python train.py --d_mlp=1536 --norm_eps=1e-05 --attn_scale=0.0884 --lr_mult_down=2.0 --warmup_steps=200 --decay_shape="linear" --seq_len=256 --dataset="wikipedia_en"
MLP neurons of a small language model. Each row is named by its layer, matrix (down: output weights) and neuron, and shows model dimensions 0-127. Each number is 500 + 40 x the weight over its row's rms, rounded and kept within 0 to 999. Numbers have three digits each.
A block is one neuron, or neurons of one layer that tend to fire together. Before each block is what it responds to, as a language model described it from the Wikipedia text at the highest values.

Responds to: Word-internal fragments, often "se"/"Se" (overseas, Second, Sep, selective), plus decimal points and thousands commas inside numbers like 5.36 and 172,816.
L15.down1268:527464493503447509501507544552567512520556494558567474532498503504442493533416494468434478435434519513493524533492465462507531509446584502528507525502493461554396491500435468521473404522451478596485626472509556501559518503461468437554503515503519470488483567498535446488538545524502541503510458498483399465556523412572473515464435511492472512478549507500516514541594461503531511524507
L15.down1347:580486490527545441523497520485525578445505608546495510458502543537490460516530486524529493470477573450440504440448485539530450538466473500522484563501494516476541469534488501569553532522461481498478489490478493434460488514502556483514477552450513495470434457539552464450456539487530489491495519472535539495436477481522540579502477527505509426531496461446469526495458601454520574480513
L15.down1399:484436531485485460536490458491472558520514477466519517504565514500465462469466467370482436510540491475559481488464559522562513506536500486466548451460559476496563471562486514497481507442518546549581487524449501526436577464532456494508568521484489580566435466514494521472511545585567530500545536531519539478517456457460431465448404499433438452482456511529515578466492463553539546492457
L15.down1498:424451474427542449507518567495453558513437549486532463536483433539445466494525532464460530514492468400501536512516486500568504467457499549490494535449453538486566468486528485540528525466550506499495484461544458445486524528494486508528568474500487516551472513503517524452514468592545534450522480526526528586490542439528491486531510517438429449520449483487509454504479495522494501463548

Responds to: Fires mostly on the article an, or An/an opening a longer word (antique, any, Anniversary), plus some table/heading markup tokens.
L15.down342:506556541433518556463507470493426508465417462541510477494557473462475521443496536479462449515434542488483548408523497493469498510454436506604464486538478455477547515571469495563591534453481502459550486453460465504497460440407454461477502519499484461528505510480517545529508495484498461524482486533507520487565493393461494523406477472475492552569578477571528492422548495475482554498498
L15.down354:432553476541497451515549450498602541540468518455504517552535625502565442513525493461467459512470499512497470485498566544526470516491450479538550430477425479452505515420473494531553520400541568434556426489477566488524450450537455517493413496494542474554502546513554492513488543548492497574488528515518478486475504502459459517439453491545431462542495482492559479476494512463538526571509
L15.down1215:437500473455507536528537532453496574468567519499468462526543503382496555537456476473489502473481520463547439472574539516465524535477490485489413487543496476512509495423472435504495453550494486486479550469476484430549436485520540455484529523517546519529510547531503491533464530422551498507489485502487627569522491492475571543494523479471502457570534457494487456493440485527537584512511
L15.down1426:475512488457623431469502473495529499464499489504516473463525500523403532534482468487520518530473495517437527572486515492411448505518518579481548533472473514483546565501507519439521495521483470442511520509473548511456535454491565485497433466501527442549501544501524473402557514487472485585511503522568479467531475500468468468500477521488443580549525530566505499525513513453544510464541

Responds to: Short word-piece tokens inside a word split after a prefix like re-, de-, in-, an- in common words: res-or-ts, re-ce-ptor, inc-or-porated; also abbreviation dots in pen., p.m., F.C.
L11.down672:454401491569563553534497508558481535521449409506428515453457572514525472455510529487512483502503475450575412571463483485534469522520539452500607547501442515452568531464492490471521491479490483535525508511509523535488515499480507522474535461468464498461482543463475575463493544482516468468506492477521470531392483480479444528524543447431534515504532546483548540513510536441479461500516
L11.down1057:509515510508500471456510532539539501378475492458486515530506476444565516521500511500499494414433506450479551468443549508531583498436498453445571527441470562515561443518427550507502457497503470596510492480458533520591517465569523466479455498558376510500563540468413532509487541514494525470524405485471501545538503447504455540504507516573598480462422456465477464524521529436515528519487
L11.down1081:578499497458490530525488539507575508536537532492514525497471534481514512505502448482502535515494437497530526525476422490424504549539489479544506551537582618518474426442469485520581512576474521495516523487421448527503461431521532557610541485558471514477501527539493523518471467457431522514509455513496538452542511521431556515509511544538476450494494465523476468539504535428492562482454
L11.down1172:559516511453457517525531483475505481501457476447479479514415519444504479586481538604486504530426489443498540520463481543405540486564435456472454461501482557539542486560477490529554548548420455525542481505490525458461460458431587502625447459553533530477402566523539535460468503542512460472537545517554511532513488455538511462487481457425562498513499484578538447508503519509494514511491

Responds to: Fires mostly on periods: decimal points in table numbers (59.81, .622), abbreviation dots (A.F.C., W.), and sentence-ending periods after place names.
L5.down816:495514524499523512481596562539488475485515463578516501490531452510515533558480534538461449505518524484580459458478525495542558489529535433460516423510574453570374539527461460504536434507520636526519442403449470496477574581501562565503505503430518530405567399502572535508546509533451504483529520445499487495458529452452522430560523475522441566461517419506536529480511519555485508576495

Responds to: Mostly the article an/An, including as the first piece of Angeles or Anfield, plus determiners and adjectives like some, most, only, full, main.
L5.down199:528426477471437470515492506504469492502458468579540522444460509507564549528462533499502539418539501505513533484499527454456437493506436516501528479478520486535511536516403479452509506543553437517534516501490472585560457529477452487550503550479508484492439502461506456452501499463538513486498535466550506432497521572491468479554547479465540480367544519542503395503479462510479484497515

Responds to: Periods closing a sentence in Wikipedia prose, plus decimal points in coordinates and percentages (39.94, 59.18%); weakly, mid-word pieces and list dashes.
L11.down559:509504442531509508533443533489535499573403460577522494488471467488478448479458518484462433536472478492466540524494523479523510503526386538548515530475478494519436507545502545450435450502521493392451509548498466587602451412536517508528502495543564492479482537576548466472442583459483538432523476507469573590593529495537490455562508473490506542410453510457483490473484444543443478553535
L11.down898:480461490491541535496580486523432512464512523498507561438447468525468448486520573526551420561511508454491478514520534488530483518501470525510540546449460535454518532548514437501487489464492524440484586450460405522486485535518530540468510504488493499434514404585570520525474469523492486510489441511469622550483583447413489469514466481495494521541517451499549519441475458523459542525500
L11.down1297:459612537622525516564546535517572494533493504553440478462476487472484447500473527554471541528448532452520537445520506444542543498488474469538536469454424503463526531504549488502430539529496471462502529511509445537472500478542512526541514506485535553525516509491575531436516516492479484580516450546413552561519481529518453449505458526460450505481492469520522529514485405444535477462520
L11.down1524:525456519543553481509544488505518487483565419538524472485582509458433480485514506557495549548535500455414559531503496488457431523502529455470490494500547458469490527554493560519496511517446505553558494420474432507435430460540510524505486611510504492523460571541492465573440488492531447482473530453474590530477514505387531498494492527492483564485477477552450447479494527475466483518494